Weights of a small transformer language model: width 256, a variant of Muon for these matrices.
MLP neurons of a small language model. Each row is named by its layer, matrix (gate and up: input weights) and neuron, and shows model dimensions 32-223. Each number is 128 + 32 x the weight over its row's rms, rounded and kept within 0 to 255. Numbers have three digits each. A neuron's up and down rows have the sign that makes its largest values positive.
After each neuron's rows, "fires after" lists the tokens most often just before its 100 highest values on Wikipedia text that the model never trained on.

L4.gate351:152136133090070147171099139153175119076128145103153150125087080093123128121136172094128161108151087132122167172058147105186110096082064153133119113117196089132173090130149119148115158173090127082093188138110147120133138140094136136060111176114146129139173180105113160148122157080122110141176149151146071146136065170102101122106123132133118089137131133088137141127075134169095133140106131160189149191149166156133139129166071123156153099111097123157100122089130191125147080123178183127109109134143101173240213110123097121137159153196118136100108102114128145151192134077135111076
L4.up351:151176141171099169138165134127142100126111111097137119135102203187154137114099082139092107096146137132115132140118144138053176130126144102141152110149137115135160142135101183129118087124141093111096127090124057178147121102122104150154083127165105150143110137208155134137159101093067136165146143074107093131143144139105132061066140155097209146095138094121148129216150149102110182084177202111180093107090154091141108152185147118123137132103086104141157089167144165125169126132132148093148093169100167060065135111127130222114158150072183196126127100096198107114100120113138100167
fires after: ".", " |", ")."

L3.gate93:119182147112057165165064156147094124107131074171177112162087193070159122133123143077106116082150160119148170109129162070133086126076209126157089097134209061177126162132142147143109104122168165172114160166138118118090127159105136135034099179103101177128165171134145133101153071137115142147119116120049135092113149139191151132138136124153190064119114168139146088113144075180115111103141139181124131131111123163173123077115179149129078132102155085096135112153125133125156144176126091131122148138169081121196146163127119134149174116094100077112145126140124193164152157104110098114
L3.up93:078173048169113128100137089043117094113136142113128132124097123130120128147082137071155100129088134101114133153147194085116127160139177127040127079145095139133093148125148140131157141104166111069069085086138099179159140198117083126111120124140129131135134132146138186130118124174194125122166122081135135097109101160109102164142079126124117094168160150096168150196120144108144099148079090095174103092069151171135148184081107091114182108171153129118138137182122131157110161122153098120125105143086116116068152136160165102137079191122179094054131125178161079186084091107173129147
fires after: " ", " 2", " |", " 1", " 5", " 3"

L2.gate419:098140129106116125091172166181090134146159114116174145120099127179166132118159083104145186173113155109147193118139120142046164092053107133107148135139137162120092161110099123095101120168197124075182106070092124178091121121151134125133143088121116093131151153148141154147094111108107118112121161128150156166083152099121117084119162151092138082150095114161208116056100103130146115141165123078127188130111143159115134167109158125123138096112085198140109132165142135093171123128144070149129117157129080127123168173137179127081138086151124148106126108117188098150149158140115086117
L2.up419:099123146103138140142135131178136154164061184137140118162121131184136089124172139144155153146097165081139196113141157161077125144114120144081155158127055128126150154172116081078097168113147114082123074113147227122144072102107140143123168092112108179126175108109109116071155101148076123122120133120109151147110122039137166134102100119074135101110094154126147118071063102099181097165138152124129091158148140121145127154101120145098136097133091178104112133171113185110214125115109127153126120126102065111157140202071147174127188054132124120115150173103115124138146160093161142106
fires after: " ", "im", "ad", "ri", "op", "c"

L4.gate346:133129128153108120133118139192098179107213119124110126195101172173161046142115125099099137222108106125154144187135058122103137099105116132080105140169156130109136134102107125075179131147153087103123108084160161108095087114094124192133122112121177125085147127132123135144115123135122077133118084135129118113119150153120172091075144227094153168130113183164150170170126173127081133141149140088080105140131139073083148151181158133129135087183104157125097144113099169150145147102136126182153147147141095142150148111155133104089152113163083134099121114115124137121046176107130198138
L4.up346:130175123169092120160120110130153089140172127125113115111099107124083092140122133157100112180233081136090166146143134111099133080115108160160155131190106115109097177059041107117190105080154115075094079110141145091190108125168162144068105164108123097055122144102084136164143078185136144167127152165095100110180126096109180083119163142084118092136128147155134141089124081144113116124193178094084102139104118064129106138111136100132145154185045167149130119143107187150190120121108121182205145103134150151117089128128145136121183126104132115048129103079073164155107175150097126157
fires after: " ", " O"

L3.gate427:085128112140185124101191075130153088117150182153116142119147099095124136139161087145189142087114131138197110090062137090108135142063154115178165110167154142132160107110127096137145085153115164164119130103128101120157173133177087149112120101094109145147227129136156141115112057151196142095150124148095149198151146111083148086126185138174140103147122130146114091027140064146146174160124105154109153110151172107123160102195157160123129125082163104081122150181136121176125118116124139184116127182134180153113177142144090143160149123122143102104194142075160120197186143214126196147
L3.up427:112128147118142149180115105131144126138139061092189163139186109095163162098150116125121127087072119099116110171111110093062133163168127125100102136165102097158155175153134082147132136125199132093094153101124151157108161126143099122129083197143130169153092104182149112157157144131097103147120092122156093071089126111106123134203142108130120198135092068085113119183106123098128165158170179124136149110135148149136126157170109175138139040190175073182150130171151117095105158123118165061121076126142132123136121117153141134126140088157111188140138130101155102167088090080158160162
fires after: " 1", " 2", " 3", " 4", " 0"

L3.gate84:147130116188119140148123109193103082048225141149090159093099141123112178108078158072114058138112089106124112147069118099129147108095120178150161111163118197108142139122146122152154142114125099089124133123162107111103114110160139110150060093094163149149117122093120142115127218087144183059092143142119152053144141137145181149050152138130177162089128117153099064163165090149080113101155207167151172082117133135144184115115130083105125115113095093154123100153145068085153134142123129116160095113153069172176117093120149122045082138139124121144139132099170118111120142126073089142
L3.up84:183194096165154119102106148107118056161069151108147049151136147116158143135109146083070073167114105158116115132111185112136089146109156166129178098163122149108148105137069074177172143067103104126090110124118164092095085114135084169109137067167094062130162147103148105132117121180113163178196166151101151112152169114190194088142102107074121138150123153152115090117170108107122100085150130120129145174158177128114088147147105144134169127140137132123138155146144172101088071146138152114131154158095121066135144220130131106133140155050175126113177132149130155180116106120149111116
fires after: " 19", "20", " ", " |", " 18", "-"

L4.gate193:144115134165077162131103153153168177114110096137172121122098145120082148132142106135117106090157111118134117149118118143120098171108129148140113136194166184121136124128167158078172076152174167104092138153138117166102113129193102127130058124108120180131146166124113126124119091092141115040134108090086115082196146137156173106083075115167132108108137181128104224144162102150140090173157194124131107197141125145055163147088078106129113105133085099154130111136113150121132193095108087094136191096122149143136089105117145110123138158146101047126109156136111200078130100135126121120
L4.up193:091143097246059127131111107145121110163125077103176092086150149130103139106140158130161157056170144110119060163124137130124173153144106109091085172083099160123093131123159141161160109164099143127077118169093130119143089067140100105153087091104111183129141138171144139126152147122116107162135159090095096113129132147163188117181087144127090132134142177135151147144141062135118167193206174141075115137152132135142161132091072091118140170177072156140115087125149127127183117160113143158146166127151129113168096186196119141070155098105095149103110129125123171138179155146127131173
fires after: " 19", " |", " ", "|", ";"

L11.gate146:098159046139069147155060153189120149141150151176142127092092110127173124129178160082093168079116156150081115164128106125093140123107123143123074147112170121161158123155173086107191028161129160182181037116112116115163159120127121084083163152135144071134125125110168128101131142124112188149121156160120162098195053131100172118145165089145174116129136143140124146093154108135117148176162138146115107144119103143141198122128089105141147126113117101191160108133105171119137046153045174134144163162113099106165108143153085151169178129172153191101119166163168141183132126147158135055
L11.up146:141230096137069144155112208144126136175138090127167114125164146085151133113125156147080134128162136162173208131126131096102164159161125112161110166161171200152133177129151152135174126132132098100128117127112118132130159125154068071101155032115185096126095164164104169082165081166125125075142132073148099129141101105144119078111123116102087111127098041170089127115170132132101153120124130143200153111068228150154144142119110121126148134140154145153079123106120170122096117150136171137068198067126127134090089151121068144093162134134149146126107098110128162176138117091158143053
fires after: " |", ":", " ", " May", " $", " 3"

L2.gate500:182092118213151111099167126157134123111094091067137104097169173128118132114115093140082152154122133133088089031117111141111093119142137123153164178130147152117113098162058092190123087087146153134076171044094092098131140162117130121118139166169114115154153122128122121151177121099113139164143165145086123160102146170174071126121116169050080144099098106116089101083139097143133121112224107161148147150163075143127172172138100170140150092131104120130140129075164095163174191106059173150094109172101081134167164128120179176141114145206107118137172105093119092153170114181102157098
L2.up500:209139154103115154139142135120079129153168149079118090085118162074197074139135174093163095124101102164082149167099144095138132164121120132161217164171123153123145093145122122148114086031077096153138156086133138052103103137180172119156127157092120131123123175116143127110124075120122138150176134158139158167144101106090108184108125177104136129150102150090141159080150192099132115136177096153144143116166125134147108117089076145074187073119119112109099127189159163112149103124127224126127126105120136148180156160119128213208110142116138123103122161084125103095154101136085106149
fires after: " A", " F", " di", "en", " a", " V"

L2.gate161:126125072117125177134100116147139144109158085129164142120119116136112107145111134111122127124075078132140113108156114161107074165094127128155080091089168080087143094108109137107091131155101190151126086143140132079162144108100096095111146124114122103134084172108169100127155032109080146093120146111095108128158130125100118083112143125211119129128091143136076119166100172141142176187079114162096059137145183166156149099123180102178084127078135087150119154093096112135059045150114190148091105132146103095176164030164153110151094125107130161135040092099155095148071129106159109174
L2.up161:124143075131144103148074146157173139120148038143152147150158134138108139122113113127122115202212168120156137102142148158057152148160151133099112159116120086125125082157092152155131101077148078184118109117147106122130104120122111112113133140096161115118107167170018116128181104105095154123140182183133118148158145075198164100109136136087137179121098158175210104151131125143140159164106154109142119144115139137151094161124167089139093122140038104151132092077148121080129108071101114124118120127204101096152105166068161103069240123103125185111108136099120133123156154164105096105
fires after: " re", " Re", " |", " be", " Bel"

L6.gate76:113152151149101093135156122121091170134162113122140139118172148152145128142135161119073132143146112133152114108171138102147044140114083078134119174190143184112134151123177167143145125095122122123130127171110167126107141131158153063153122088170086126166080098121122178116062215124178122125154144054090168129162110111140092090088130167130128181178183142099163108145221133205096121159115105126147193073149171210152136092081132150118142118129074105133141165144102197048156117118134195172119102108121108100150123102104135095158140158123156170141147096150082135161120138148073119115
L6.up76:033153143112105090129113056140162087137118100126074110115100121138164128139179106124154144141156128145188160136092183135143181130173069172126142239107207155179155145149153087151193142098162117138092077159100125132137128153147150087112131097158156144144154105121156124119133066171103147120178109132124175138097198127136176129118157119118091149109123111150131154171167110137099136173122091153180158175105140104102148124144150081106216147100102099120134198141096128029142162051135126187114117099140105158114095207142136181126112157176148098124175089159148147115176112149153148142
fires after: ".", " ", " 8", " 5", " 4"

L6.gate314:087116173162132111164203137124147143155165144150140129121154087155151170147152134119076153144179162089179099114120106114110100094098127138183092107121170180114130210176166161104182171067130113092149134136114082103144114145174109138112149108090096150119137123146137163148131170196125130160164132121132117178172174109128157150139132154135089152172118178153139151119134128150113132150130174082167167101123136084202104126147138148106059175158069081106154169142138085108079119101156087097085142106142109178159117091116142159091119170097112133153142128237137103225088130123079192176
L6.up314:137083143138145121137134135133113130124142170101144088146192081133167110090184121062120199102128071145104134094118085126175086124100129189150170140128159191083146096134108098095157113127131099192120092138121146131141185118108126127092130078202145125141144136138156114082109127141147119127100088134094172149107102109108151071127200151126186119149144126128138113124124169123120107078181090118116152088122190105137161204128070121088142128146115107098161191084092164105120151100081075192100160110080117112131137163096192107161101000116133188095099126130077133183113120114171139113
fires after: " ", " 1", ".", " 2"

L3.gate511:087114149138092147135099130056124136142163180180110192144146067100174045127185118105157093079134095154152103152124133100127131114125184146126115095134116156107132123081161129100121094138178137172161173095103132125120130139134110149102093140148088067122120124137133124103083128059127116168187159156130072106102114155123099139125107180135102080156132128134151092067114189160106069107133100161136121172099123141104145104134155129084143227168158124121081126134084112190140198092116192154151081118131151126126124110097108128171133140209156109070153149137117132153089146243163107075
L3.up511:146152114142144101121129175114067104082132213110134184144151161108164135076146098170102073102098102164152107132170132172136075125164179111080167084096114181162121133107170089180114107131166148137125125176157132110099127082111105038144154158186069112121017106085117180101110133124144129080153140155139169106107112105084112088139096135142100142127123088157159119147112149132089122095119182158136100054147146180147186112133124113132115115138142128112135127155169064133144146156103135117178120044151158127077209119133115109150172127139128134133115099178113091140177125210143201143
fires after: " A", "A", " ", " 1", "la", " 2"

L6.gate213:159073126139145121129178120114088156108109090115152138168083138158169121156114161090104150137113138122126158135108154071101082092088137083070120099138121065097080095093065130106105179172101150177112147060130072169178169079108134093113144161091104115087192114126077150145092132180121077115152137176161092141167080097073152079123156187132171106178156158137066149221071138104112146146186120140103195167148179089074083103174115134085075042133148132075177170162116135168105160101124122146134119121137112156167121060171140130131097144097162117087191099118138120075077113098145201104
L6.up213:148176168115169090203192136151112064114142113174148091123131151097125124096113080071100138155124123144134119150097074092114135102138183102120157149092096110088120156106120177167103093180167156084152000133119125070088221163173162109144089156127124094085174149205150136127147051132102169146147119131088121131103116140150123143096133123134110135148148143123102088061090065103140154124129141111165071140123115076132162131105136105099161168086173154111153123166132135089132167148142126173120132118154157208121140098164118071148109155135108151134091146145133157097113161164134095137
fires after: " ", " T", " E", "tro", " to"

L3.gate155:135105124178135154135121147161105119206144107095194169094123087130098122165085116160160162132105120177114100102098089177122093101168115180106190129182130080096153104165133050132193141106134139114136178112141104138077075098113131124088129134165173096096153087082116130094138170083126142169163154160184124121091113133197140116231102144050121155166112092158126114141123129108150121090156123151117123199154106101137173122097138102119147163148127137115141122118180134154130181127171167138115129138127171091094138123069135137184197098146089138142092134125127137101114045159095143051
L3.up155:103140141169110051131122128108130154108146090150184166099148125150168067182123114085131111140071112094143129100146169128128049133170163141172193079176100152141125140076138076140148125111146100111116185115104091126130141126147119122128144109155083141155123092146102138089149194090121134138100132162123133116084116076183152109048132132131125172162131121108181095098073123158155086149094127113123178182143135140096192110053103101147118137155166140120175154123159169134068128148112188108089133119099143043133126126126070130176138127179156123122099157092199156142137091152148092096
fires after: " a", " d", "o", " A", "a", "C"